MLP neurons of a small language model. Each row is named by its layer, matrix (up: input weights) and neuron, and shows model dimensions 192-383. Each number is 128 + 24 x the weight over its row's rms, rounded and kept within 0 to 255. Numbers have three digits each.
After each neuron's rows, "fires in" lists the words (lower case) most often at its 100 highest values on Wikipedia text that the model never trained on.

L9.up1961:109105122149124149123110094132162126117134166170138096098125156155113119112150169127129121120117159147175146172097136145131080111165124097138126109119138141169118113146109148125136140181110117125109157134118077138141107145113161141115109140158191137125117137127144149086138167096116158135102141114088163110164104110144152139113118144139133142132104103143127148102112135120123141127162127138108111126182118145080119172141122140107132079118149104121118114120146139138117157156135143102130136117133136117077079112152108117135113113110104105106153173154143155147110108105137153176
fires in: "to", "could", "would", "not", "t"

L13.up303:121095152121149102143082152132125126121147150132114114102144157086175119160121147136141121123129130127118125135122170140154113130125135125140100129124108173088101136140163151111119134092142123172140156109136140139132109104112152129091120092142138119117148129084078135146121111125131137097126146150124129111151107160118157138111126106165119147133178118147150129157102085104118119100140149116118128123116096125121155085138156076145188134127121083156166104126128121126168131155171085141164114128162129104117124185138124143135119125120110149140132140090160148130116149112137148168
fires in: "to", "with", "for", "of", "at", "in"

L13.up1109:101150167109135135150100096122145134072099136154128130136130069108092125130105152151165138128140119123090108110107134144094080087125073158150136118120167155136155131106155157136094109128118115095094121130121149121136121113080174136133124113095151118135117146158111137143136154181144134144157105120151128103115143136109092110126137103120156138112127161146114141187141124111147095126164153123127156124130152111117165147109150156084114109138156158151153123134145112153125132169160118133083162072114118093138161121167126102179115102147154109148100112130112146114124112178159109182
fires in: "a"

L9.up163:106117111093094138141110126130077164126095128113148148110124112144101119124135143100115149133163110123107118145154145107124072156120115158135103119126121084055121115112133159112149193141146128166119188095103122117144105172168143094090115091123180095110092138098158115116187115155155135085139138111113115127169136172137154135112102097140178137156104112083152134116141116109128090137142125161104129159125141156126147071135155099142137152121094108109156161143148098105117151178136156120082146152109121157134168122137164139104141139125112160113135181142120108130083120141096128152
fires in: "to", "first", "of"

L9.up390:124108141109136092066145130115137117151119087128130147165119150119142119164160128146151089123140144136117098124128123092070111136167196108101099156181165112108146124101155143124123133116092126159101119151152092137133201164122119119134155123094139148143120129094127091125066121140111103111146144101103101148182132129104138114127130136184125157141086204160105161112114119131141110149125152123165134150111105159145101123118146147134144161121117131119089115072142096154123145187136102109130127149099112159150122130122133128142162116101113100161134122152148154132158137120127176084
fires in: "well", "as", "to", "by", "that"

L13.up1302:143081102133115108135117112130126109113121116130072130138126093123138132124144117104103154103130154120128123099114153167109126116111074145103155101130139126122133111089160121106113145092114154142145163074133149157078120136107122135132116133152130126109077154120137127143146110114144127116133135120143175113127144148102092100139128123136097113130122149115098157139149118117135114139072153143127120138113119147146154123166115132119109141099104120089118132167096138156146092128176126102127115119098131152158110114111145139130179144136097123115134100109144133131139127130169091145
fires in: "a"

L9.up541:090090135149121136166152124118136140091117104162122181096119095132126123073131106111096163134147150152135175102146182126156103096110143137127117118119076093118149151109115116140113110099113147113155161122158122149154130200140136128131129069124154127083144107092133144113120126163134127134085130134138138060141101126175137121174142140116090164149124122127129150107110103089106131141140185068083129134134128109125168107128119094186133120162130136121108112115119118127160113126128160129107127142091143099134116108142150108114141084141114176131134162135136134076147145130095110150
fires in: "to", "of", "from", "the"

L13.up1615:134082129123082178084118110122179141121140169114099113126115122157138123126117165086118147121137119139123124133175118130202107100142145135181109143081118146151117153098133171137158134110072106153101111148140111129139124117157136109089110119132139134126117129108091143113136128117148134127135085116126134135121096124152163124136137121125122088109144117142150130145064135107102095114098118154133090156154110174080129158161110085111169083138089130149100119121106114144117141134150121131176121113140108158121136134165163133128149103137128107175126158139148155119117118124156161104
fires in: "to", "not", "would", "must", "could"

L13.up873:122133120131087109076129128111140104104180139162134142079096110142144142122161157106104106164103123132144145107138155140151118108098141087157139106077153156117130095110096144125138130162142147121141092095138125089152141103093122111125146111127166114123130141135136131092167129147122138152095107137132117140141092097148133130146117119131133111148138105084104191142136144151120135114121153112146103149112097152113138147142127139115108129166112113174129128123135152099117162097163122086172078156138143144139106140137155125130113089125128139122098140145102163143109155112145069039
fires in: "can", "may", "could", "would", "to"

L13.up1322:114104117090147116145141133162137142111108136103079137107114130137101144140143092095157119156072108129133131105153134103124130091146123138134106142103127089125113081148179099083178121163156138123071137124166121165120135097092108117144121144135139108130147142094142145122121139103134151093114145141142123089127140135124149167091128170117149110141118165134095133145153150123153071145132131128124137097135157090137099100114108158116131130087158145119099138123142157098109113132160131155128150117143124129120171119168115113167096130178175122104152142087135141111145146117111130101
fires in: "an"

L13.up1083:065142117104121128126069084107116137144163128122112123128130102151110119073104118126107128139124143121097125120183148123153118098170139150148124148097112131084163144125134080170143107124103079115100110154165149121107142104130104143117119139135109133149127148128108139123062097125105125102101089141131116113122098100163133138129116104151135104121133091148134151147151108125084120124127158150084122133153118151178158124125150127127165101144110088140149082116124133122134131127123135153134112103087127081110122170119115134104119144099100114145149145135100120158125142139166137122
fires in: "to", "would", "could", "while", "should", "after"

L9.up5:131138132101142128146168114124141146118147142094142143080191085146104127127123118161144155103131127120196132117134098147143160101068119082127108140117142158154109108077119193127135116104116171105133141172113115162131120122158098107182147134089111157100114127109140188158156155112206124104143154166115153119105121170102101136075098153125120112130096084160130134078092116128136107119123121136127099095163129114145120112142151160110131119119151118123141103159112125123166110112150094133120113181121136093170122143130123144158147098088133144105133094115126085130137160100171085122
fires in: "had", "have", "has", "having", "football"

L9.up196:089139121110100140082154149120153126083143124120143151081124134126129101124142119111114134135137170134160122115159146120124124137138143092124136121168162151135141124112150135132179167155100140131143126141124146142112048101104165128141131140125124129144121123123127117097105127135109138117119087128096139132116101148168152141119161085136136106142097137195099165155099097085104133103094144142125137176156126134159116174117106155085148133106119117182170094154161133106147103164136111126126135096149115115134062131122166128192107134141112082129133125148120138113090111094115145120
fires in: "to", "not", "will", "t", "should"

L9.up307:102158140115152126143138138120149166117140110149147161089141109119196174122136098124132094136085145126103110129090090167130146151088104105133151143120118150138127105119119111102158075117137187121108149156109126116114110147106160126120121150102157088147128145124108150081154103140116150205124110148131128104173136126128114103080109163183132118148096152123124139138126125131119145139159112153114151156121143121133119137116155133099153148149147158162103129164070131118131127150132114177109086159109131113138101151100115096144170132099165117123128122153122107112152121112097164122
fires in: "a"

L9.up1415:158158134110131151136182117105156137092097124119132145149131165119128101125149107104125113106159130132105101128106127152138100130132070095152110150078118131129139180079148155151148134129134150130119096172143113144137104141145117134150024103147116129153097125147141150140093123096099125190101104102117111117134123131138098093113118148127121116098126099172117085115132163110108106148128096108167088157115103164107108094104142124159140160174131120112095097114141113096087128161142132114117121143120086120125148140133096089118118131138108146127124103133144135109146116156110159125
fires in: "to", "that", "act"

L9.up867:123108133125110153099125113155119115184130130165106163121124135102117127113138130098155130124097110103130164100104139098149160108114074135104121081149124128153122118109192110141140113123140102113098145107147126100134115086098127099092096144146169095153095129130113124140087119182125114147136115152111091112160101160143080118125153135140118141149110147130162090127148141122147124128169155138110101114113135113143127173065079137129130122141088076175132129146105131158128115127125114129110102124080162102155112159121089137125154098121079129124177109169157102119115162101140140129
fires in: "with", "as", "such", "to", "so", "after"

L13.up630:096118115145151146121130110148103115153081140164109112144164133102124103157156140088149154106104099098135112134108145182114136122164117127141138119144128107100131117102146101149141094156136086135184098155162139152134112172134165126099128104107094165136099142132092166122169105082120108163166162132097103153100125149114084148152112138184128144137129119170089157133098107108089107137161119117167149094122131130150118115145132100158161126144104139163160096064135120153149144142136135087104115154152123120170089089149130105131166125149126126127178102150118060193144155102130132109
fires in: "who", "which", "and", "but", "that"

L9.up1659:113157129115136125130146109141152138171175185119123155114103159121145131151123125135159099115106130116101102114102156107150057134113155130091100186083138103091154158098140144118159145146115136140150170122143139110157110133090139087126172163134118143152097152120106134120152116112126080157104134091112116128100081149105116137119120106131134124116138136142153080139134108108085161120141153125160115138149143130141172138154119150164127173147134126159127128130122128116093151171147084131150119145128061098132103163155119156123115157075160122122119091145167110076197134082125110136
fires in: "with", "to", "for", "from"

L9.up1188:126156129135094176092132104138148122152095141103105130120146133138161147112110123115124148119114119125115087098128097152105112122135114129108154133117141117099128097080120103117153112135115119107150130173116104179134117100100121123120142080139101140077092147121109072151098089111118089146138114114145114086155134143144115123107147157121111084110118165109129092117121166150130171167165160124168134099143151137169078120147063138141100114162150167123149119120119106093132120160125109167140063096136120128136090104150146151189203143116134120159131141170148060103126125182147117140
fires in: "had", "a", "have", "has", "sharman"

L13.up1336:114101092155161119089121184173107160139115181153145107178138118133073123153108102118114126188140124120141120101134153182150177173089092161131097148147148159130148100108139111129116094093168138152119106141134141164097091134098130146103122145117132112112134147125098148099145145136110114128127129092140114105127131155136103124098124145122120097083134158119113175155105158162109157166111156136126153186129145144133104148129168141115073154126099113139120108153128135096145111122129102140146117161122127141143092168157175136137134164132129111140098135109134089118124077145097141097
fires in: "a"

L13.up1635:099170151129142173180115124107144142138167146152071162133167136164157155143215133102136140141115091153139177127109146129110116131124111145117139120132170116097138103117108161133147118121145119158148161122091117166147154108121144131155159088123110127094129138124160158152078091098102106125129151138150142122127149110096100110171116120118132113122129138132099132119148123153159127136080147062121107129107130131134167099116176090100123116141086124099168150092141058074142143094107130126123136131108150076117153123143172107101125144125164142039129090112103115091142150169132101136
fires in: "as", "and", "or", "which", "when", "was"

L13.up1872:111097186151125130136156118126132079116095112163121126154119109131156131096130130137103136119153127145123108083143099120115097140078126168153085123142183130110160127152156118131137139151121126123072159155142075103142167130137115079127084114106136124098130095131125180110124099086157106162080073105159145173138125153129100144133148168080139149122148132105126118075137130087112118115159104090159142175110139133173093160145098140120157101115134112129153122124095161118155109125117141137143109135123168090128147124101140100136114154117128106139107118120135156095114177131103160177
fires in: "the", "on", "at", "to", "upper"

L9.up1078:136139126116139109133158177097138106099173101118091136137124114162152103152124150137179130142097122157127128094122130133121120137117157158143124134179124121075096116137132111093106099125117080126119136082094102089149137130145132157128153145105132137098119150152082142169135113145137099135141102127136137133087142100088116122106138122127135094086173155136117130204127152153101135132154074111128145124134104139133140157181103137129153142153188154088126116153142163089087091096163150114097110091181121121111150118134129114180134097149104133163130142124145160128116102131175128131
fires in: "a", "not"

L13.up239:133107108103145129151153137135096113141136107145126116144120076136094104101037111125124184097123110093112114105178120101083165095157099115158103135117146097126124137103069134167123128115121133139142139099141116117079150159134135101112126146123122120158092140129125147112114150149108064140107143142162150159153141122117117136127053139113144181110126133091107120123127114154164116148131107097171113152116121133101110108108126120123147112134141126106119141096156123136119086140130143149157146125117109129130159111133147116117163146156152088106126129140141143121109094145154082184
fires in: "an", "https"

L13.up1212:113138149158124135125138149146087111125148126116108097174147133134155130160093122090149079102066124115148115113171108085172136144124159131137092109113188113150113158132100117099140173128153108091118124113180144154120138139108085134120103107132141126101145110128147110125108103132108109143129107137154140136109088136094146124124091143120146155130133151106126113135153125159099145135124137102141063117115105136151100104134104147188102091098138132108151097144160111092093124115108115136125121106136121152128140130113151125146128142124131132074120174112136179105132108125112145135
fires in: "an"

L13.up214:128105093143106126139081089112154111077162121160147112135113109107127127124121070179121148152122176078104098098115147167108137160091132126144139098164133146124139105102102116132139128169152157127119181138124122103129059128115144104137138139111117104075085173122100138136132132122110106100153131143125124126137143124115118143139172108142139129115123071159111178120149132159099176149115175105135155090186103150121139115123142100129116107176107103151107137136162120134126131157131133137088122107145082138099176117127130085140160151124113110150094037148155105124109155129120132113
fires in: "had", "have", "has", "too", "very"

L13.up722:129098142150087146118105165134087134114121148164140159138124143133173103132155175133155092072140164102144130109143112150140117118152181112109133080092122128129141114108145146143124081137127112173164117134138112098129110145130161129133078126097152139129128120142155142139129152099113120160152110106103119108175146137110139155141171111135165121128125122133125112122099148116093109120169117126180113113081128122168109203125148103140162167072141130129165153127122145112156095106137105138099094139163129142119110145135165117153149151095088085157108162114089127097113106148113109106
fires in: "a", "the", "s"

L13.up1547:136071137115128141151145136124153189118106145145126158125103119125107112167139145138156148104119118141107109151134133141127151172127145089123144110094112127122079097106115097127102162115128098136127125172128120134122099124108104132085148102125094110146118128082138132142160149113117084102170132119098152133125119124185158122120129161138117127136129114154133111092173102160124141095131169085124092100125130145165122062104105088102132111109141116135114119105119131114137132102111114131133090105089149117116169113156123183115117131094089103122105137132099152191105136118148114131
fires in: "was", "most", "be", "first"